Weights of a small GPT-style language model, trained from scratch on English Wikipedia: 437M tokens.
MLP neurons of a small language model. Each row is named by its layer, matrix (up: input weights) and neuron, and shows model dimensions 48-143. Each number is 50 + 15 x the weight over its row's rms, rounded and kept within 0 to 99.
After each neuron's rows, "fires on" lists the tokens most often at its 100 highest values on Wikipedia text that the model never trained on.

L5.up234:54 41 40 48 19 40 50 23 45 55 23 52 52 34 53 56 65 34 48 78 33 14 48 49 45 64 18 19 73 42 71 38 66 41 46 25 29 30 31 82 69 51 55 41 35 63 30 24 78 55 36 55 39 48 63 57 42 63 69 43 61 42 62 58 40 71 86 42 73 59 46 58 38 63 44 40 37 50 24 52 64 37 44 42 61 51 41 49 46 58 60 34 37 63 63 47
fires on: "on ", "-", "Val"

L4.up121:66 57 32 37 67 69 19 44 15 43 43 77 31 55 31 35 64 34 24 31 31 58 29 50 50 56 62 35 41 99 40 61 42 41 59 28 44 48 40 48 45 34 48 79 43 51 39 24 43 48 54 62 44 50 38 50 42 37 84 31 56 27 38 58 66 65 39 67 47 61 56 37 39 26 53 26 55 32 62 12 34 52 67 62 67 44 67 51 49 41 56 56 74 49 73 70
fires on: "|---|---|---|---|---|", "with ", "role ", "|---|---|---|---|---|---|", "assist", "|---|---|---|"

L9.up91:37 36 30 69 59 56 33 44 33 46 66 61 29 48 82 53 55 51 36 64 58 34 43 28 30 41 38 20 44 31 31 59 52 51 57 60 61 68 48 71 74 42 35 68 28 53 68 52 80 60 46 83 44 58 52 60 56 60 40 69 64 50 37 53 52 56 48 48 57 34 46 16 75 29 42 60 64 73 59 52 41 34 76 51 66 59 49 73 65 41 55 43 51 65 76 53
fires on: "m", ".", "radi", "18", "0", "29"

L2.up215:40 48 45 62 51 29 43 47 56 68 25 62 60 45 79 29 56 64 45 33 53 31 14 39 69 50 34 54 37 85 48 54 65 70 50 43 71 57 67 78 62 60 45 48 46 33 52 45 61 53 67 43 47 47 55 60 76 59 67 39 42 41 33 41 51 43 38 27 74 51 44 13 53 24 45 58 52 46 35 37 24 60 44 68 37 48 51 63 35 51 80 83 58 48 31 56
fires on: "/ ", "played ", "playing ", "is ", "releg", "fic"

L8.up126:66 41 53 37 54 62 80 38 41 30 55 60 40 35 39 46 67 59 45 79 69 54 52 54 46 88 67 47 53 62 26 34 53 56 58 75 33 41 40 49 86 50 40 51 31 39 68 56 59 33 60 47 37 68 21 49 63 36 58 64 38 34 51 49 54 49 74 72 67 32 40 54 19 37 43 47 58 63 57 72 40 39 56 39 36 55 46 70 49 43 44 37 37 18 60 50
fires on: "of ", "\n\n", ".", "Missou"

L8.up270:44 41 63 46 46 68 72 56 30 61 14 26 39 41 47 42 34 27 47 95 66 60 56 76 46 56 51 46 62 71 40 64 40 16 38 50 39 64 42 30 43 36 36 45 31 66 71 63 33 50 33 70 31 84 49 24 55 54 54 40 34 45 59 47 55 60 69 11 45 71 76 46 53 42 71 37 41 55 20 29 39 64 36 60 58 40 89 52 30 64 29 67 50 63 74 53
fires on: "en", "ol", "i", "om", "ec", "com"

L9.up328:39 76 57 48 40 43 68 30 69 44 46 36 21 36 51 27 54 83 30 41 78 52 48 57 40 50 55 48 73 44 48 47 41 82 38 56 41 52 47 52 50 38 77 58 60 59 51 35 46 68 66 56 43 47 78 43 61 71 53 43 25 57 47 43 51 41 93 50 63 40 39 53 43 43 79 60 53 46 51 55 57 48 74 48 37 62 61 44 54 69 57 32 62 54 35 47
fires on: "New ", "st", ".", "ous", "religious ", "m"

L5.up76:63 37 55 54 35 65 50 32 55 52 42 70 38 65 49 50 55 50 62 80 54 28 48 49 12 61 14 10 68 47 50 54 70 32 82 58 49 56 39 32 60 68 64 41 22 47 32 53 83 47 59 36 39 33 36 41 56 47 24 26 67 42 48 36 37 51 45 68 36 47 53 29 55 46 55 40 28 69 52 30 44 39 59 52 51 74 64 75 71 72 64 67 52 71 60 85
fires on: "from ", "-", "summer ", "of ", "l"

L4.up13:55 61 36 33 28 72 50 62 45 43 30 40 57 69 80 56 66 70 47 57 34 50 57 69 49 67 29 37 64 47 51 46 58 37 64 41 33 70 14 59 46 36 45 45 60 55 47 31 44 30 54 34 16 56 63 54 44 57 63 43 69 67 73 74 67 44 72 36 39 60 31 48 51 16 49 61 43 77 46 55 60 71 51 38 81 42 56 58 74 75 56 82 37 63 46 44
fires on: "with ", "any ", "ed ", "ated ", "ing "

L2.up34:76 36 40 45 54 67 54 75 41 53 44 70 45 61 48 54 48 50 40 46 51 56 35 68 14 62 43 58 69 43 68 58 60 41 45 49 57 69 45 38 44 55 78 48 29 43 70 33 52 63 59 51 46 32 43 55 67 50 58 69 61 49 70 67 19 59 43 47 39 88 78 48 74 59 47 64 15 33 59 46 55 44 45 38 67 79 57 46 47 72 48 47 36 73 26 41
fires on: "ous ", "ical ", "tional ", "tical ", "tic "

L9.up59:63 41 44 49 41 63 23 51 57 80 57 41 24 40 63 27 54 37 47 58 61 55 62 49 30 66 48 33 13 20 61 43 53 67 56 57 40 50 18 38 64 47 40 62 38 35 30 63 39 35 59 59 47 37 59 36 40 63 19 52 79 58 52 45 52 53 58 74 37 81 25 44 46 34 58 70 26 57 29 38 50 41 50 76 49 73 86 53 56 57 77 72 52 36 49 80
fires on: "(", "191", ") ", "r", "k", "5 "

L2.up18:58 61 17 43 37 58 37 67 63 40 19 31 36 44 51 57 49 42 48 17 58 70 69 77 18 39 33 53 47 36 84 33 37 61 61 37 53 50 35 06 69 40 52 46 57 56 63 45 46 48 60 28 40 49 48 31 72 46 36 40 55 42 76 59 58 32 61 51 63 40 51 60 58 55 30 32 44 40 49 58 62 62 64 44 73 41 73 35 38 68 42 46 40 62 48 42
fires on: "tic ", "al ", "in ", "er ", "ory", "tional "

L9.up73:30 35 47 75 43 59 34 36 67 54 58 56 50 50 59 67 34 46 47 49 51 61 28 76 34 61 37 56 60 29 37 46 64 57 62 62 17 51 49 49 41 43 54 26 68 57 61 48 52 52 41 26 20 51 48 99 71 34 83 58 66 61 55 40 40 70 60 37 46 56 68 28 61 54 45 52 40 37 68 25 47 50 45 53 73 44 68 46 30 56 38 26 42 43 60 65
fires on: "'", "of", "ou", "’", "e"

L2.up158:54 62 32 46 47 36 08 29 35 50 51 49 47 58 45 06 85 69 30 75 47 42 55 55 56 54 52 34 68 35 30 38 29 35 66 37 50 48 51 31 58 38 87 57 59 64 18 59 45 70 54 55 52 36 30 38 52 48 60 38 54 50 63 37 66 60 73 52 53 40 74 52 66 38 66 43 43 79 61 42 38 47 44 50 50 46 63 70 43 38 72 54 48 41 58 70
fires on: "|---|---|---|---|---|", "ret", "ut", "|---|---|---|---|---|---|", "pul"

L2.up279:44 63 32 66 40 66 19 41 59 75 60 41 56 30 58 81 63 77 63 49 48 44 57 67 87 61 59 44 50 68 44 45 33 51 49 27 36 31 38 48 30 63 51 66 44 46 57 66 72 49 17 53 57 57 62 55 49 40 53 29 75 55 36 34 50 46 46 46 55 82 72 26 41 32 67 58 45 51 45 52 34 55 46 61 72 31 48 29 37 63 60 46 31 51 47 72
fires on: "on", "ur", "oul", "ir", "u"

L4.up278:67 13 57 56 25 61 26 17 73 54 41 65 61 69 26 50 35 38 48 50 48 61 38 33 42 47 53 36 40 46 17 49 70 34 53 39 42 61 53 62 59 38 56 24 47 48 45 51 71 65 40 58 60 68 39 42 56 32 32 49 63 24 56 81 46 44 64 43 64 86 73 28 60 31 82 43 58 30 45 40 59 56 45 41 76 48 69 37 49 45 41 41 65 54 94 41
fires on: "as ", "so ", "ad ", "to ", "like ", "not "

L8.up196:69 37 36 58 65 43 63 26 69 41 32 34 36 40 86 38 63 66 26 55 70 56 80 26 46 49 55 48 69 74 41 59 76 36 73 64 54 35 37 30 70 46 24 50 60 44 22 60 44 51 44 54 22 64 53 35 56 59 40 45 59 42 57 53 51 40 70 48 72 30 45 53 68 25 35 80 42 80 51 28 54 62 67 44 38 74 59 73 55 45 67 61 51 46 49 79
fires on: ".", "of ", "and ", "\n"

L8.up206:87 38 64 62 57 65 45 74 49 35 37 76 61 63 47 84 46 55 38 51 55 62 11 61 39 55 36 55 46 58 55 52 64 36 73 59 60 39 41 59 41 42 66 29 32 60 43 40 49 32 54 53 56 68 67 32 70 16 66 57 69 50 62 47 37 15 49 24 66 50 29 44 45 19 45 41 60 51 48 29 49 69 52 37 65 58 60 48 32 55 57 33 56 40 86 95
fires on: "'", "ad", "ant", "- ", "sid"

L9.up164:72 40 46 37 57 81 66 27 48 66 53 52 58 35 33 65 31 64 54 70 75 68 27 37 55 41 22 65 84 85 50 45 32 47 61 65 68 31 25 78 87 24 57 50 37 31 43 42 74 42 67 36 45 50 53 68 56 54 39 51 52 31 35 58 42 51 71 42 62 31 56 17 28 49 32 54 35 73 42 57 50 59 57 40 45 83 66 77 67 60 64 41 69 41 65 49
fires on: "===", "of ", ".", ": ", "in "

L4.up137:54 50 37 40 39 42 51 38 25 70 33 56 29 68 32 55 43 36 63 35 62 37 64 41 25 54 41 36 38 23 37 57 69 77 57 54 57 22 44 49 62 73 59 59 65 52 69 58 60 53 27 40 39 52 48 25 64 52 31 65 36 45 48 68 52 02 53 31 58 43 61 43 42 53 54 68 74 69 55 34 57 58 23 37 54 41 67 45 68 57 64 42 85 51 57 41
fires on: "a ", "his ", "order ", "one ", "all "

L2.up200:25 63 65 54 48 45 57 60 54 49 58 41 48 39 49 31 26 21 40 61 33 49 63 66 51 46 42 29 44 34 73 20 75 46 52 55 62 29 26 18 50 48 49 60 58 66 44 71 50 68 51 48 46 22 48 33 42 34 51 46 54 34 39 63 37 53 41 42 45 30 49 30 58 52 85 50 36 50 59 12 44 66 53 63 67 68 81 56 61 32 52 67 39 20 55 27
fires on: "born ", "Career ", "ography ", "| ", "album ", "career "

L8.up176:55 45 16 54 44 77 54 33 56 48 23 51 33 39 51 66 67 53 64 55 70 77 63 42 53 66 30 51 38 66 66 07 27 55 55 51 45 54 18 41 42 62 63 50 45 38 38 27 76 42 37 58 67 53 39 75 75 47 64 59 62 55 51 46 47 24 44 51 76 34 14 60 29 37 75 82 61 50 36 55 50 52 41 44 63 51 62 42 45 42 44 35 34 22 18 54
fires on: "= ", "od", ": ", "oc", "\n\n", "ol"

L9.up257:67 56 51 53 40 52 46 58 51 50 48 24 37 83 24 69 41 35 36 49 17 51 43 49 53 66 36 36 78 47 47 35 59 51 69 09 71 47 53 56 43 51 46 73 51 38 73 75 57 53 69 65 59 68 38 42 58 47 52 36 70 29 36 19 31 30 36 59 52 47 79 54 75 37 48 71 37 53 47 34 50 33 43 47 79 57 70 52 56 64 60 59 49 69 30 29
fires on: ", ", "ic", ") ", "), "

L2.up8:40 81 62 36 44 45 51 47 70 44 55 36 70 47 62 44 76 48 35 45 43 69 65 75 50 56 31 28 57 36 28 16 50 26 81 43 25 59 15 42 44 41 41 55 49 53 35 47 68 42 58 63 40 33 35 49 51 29 50 29 53 70 39 48 74 22 48 12 46 55 20 44 56 25 55 66 61 51 38 55 41 76 41 42 66 47 84 36 56 57 62 65 47 49 47 40
fires on: "\n\n", "= ", "played ", "plays ", "over "

L5.up287:51 19 74 63 34 66 47 70 53 41 46 39 47 75 69 53 61 61 30 72 37 37 58 69 47 72 26 42 51 71 28 33 74 56 51 37 43 42 54 39 47 00 37 42 39 44 61 44 24 28 59 61 48 59 58 39 54 57 76 51 66 26 53 56 59 60 31 44 60 63 55 38 60 50 65 56 45 37 55 63 35 73 43 36 48 59 57 62 58 44 69 74 39 44 50 64
fires on: "\n", "8 ", "but ", "When ", "and "

L8.up112:79 24 32 56 25 84 39 58 56 75 53 46 52 65 28 50 40 70 52 66 29 71 51 39 55 36 28 34 86 53 33 56 56 48 64 53 50 52 37 57 69 54 97 45 56 28 66 65 77 66 46 41 64 59 51 30 63 42 49 50 70 24 35 58 35 31 41 62 63 53 73 55 48 48 56 63 54 40 45 70 56 47 66 51 42 60 56 52 42 73 49 41 45 44 67 45
fires on: "\n", ", ", "gr", ") "

L4.up134:58 56 56 63 55 33 42 54 43 76 37 43 30 50 80 42 36 38 49 60 54 68 52 35 15 30 51 51 29 64 27 26 57 49 33 63 49 42 39 56 61 03 31 33 34 55 66 52 37 55 64 49 16 43 56 72 40 36 64 49 62 56 66 39 65 65 57 29 45 39 62 50 76 47 33 48 38 59 63 61 37 79 74 41 62 14 63 56 29 69 65 61 32 53 71 69
fires on: "un", "very ", "ly ", "made ", "ally ", "widely "

L8.up160:59 36 51 35 47 74 36 79 59 50 28 29 62 49 65 39 43 36 53 38 44 72 18 62 63 40 55 52 20 52 72 24 48 71 68 43 23 51 58 47 31 60 59 60 70 38 53 44 54 65 48 31 71 74 34 34 58 46 51 41 59 73 66 89 57 54 44 45 53 39 52 53 70 37 68 62 57 60 44 53 31 52 63 56 44 88 59 53 54 31 50 42 42 50 77 69
fires on: "'", "- ", ".", ","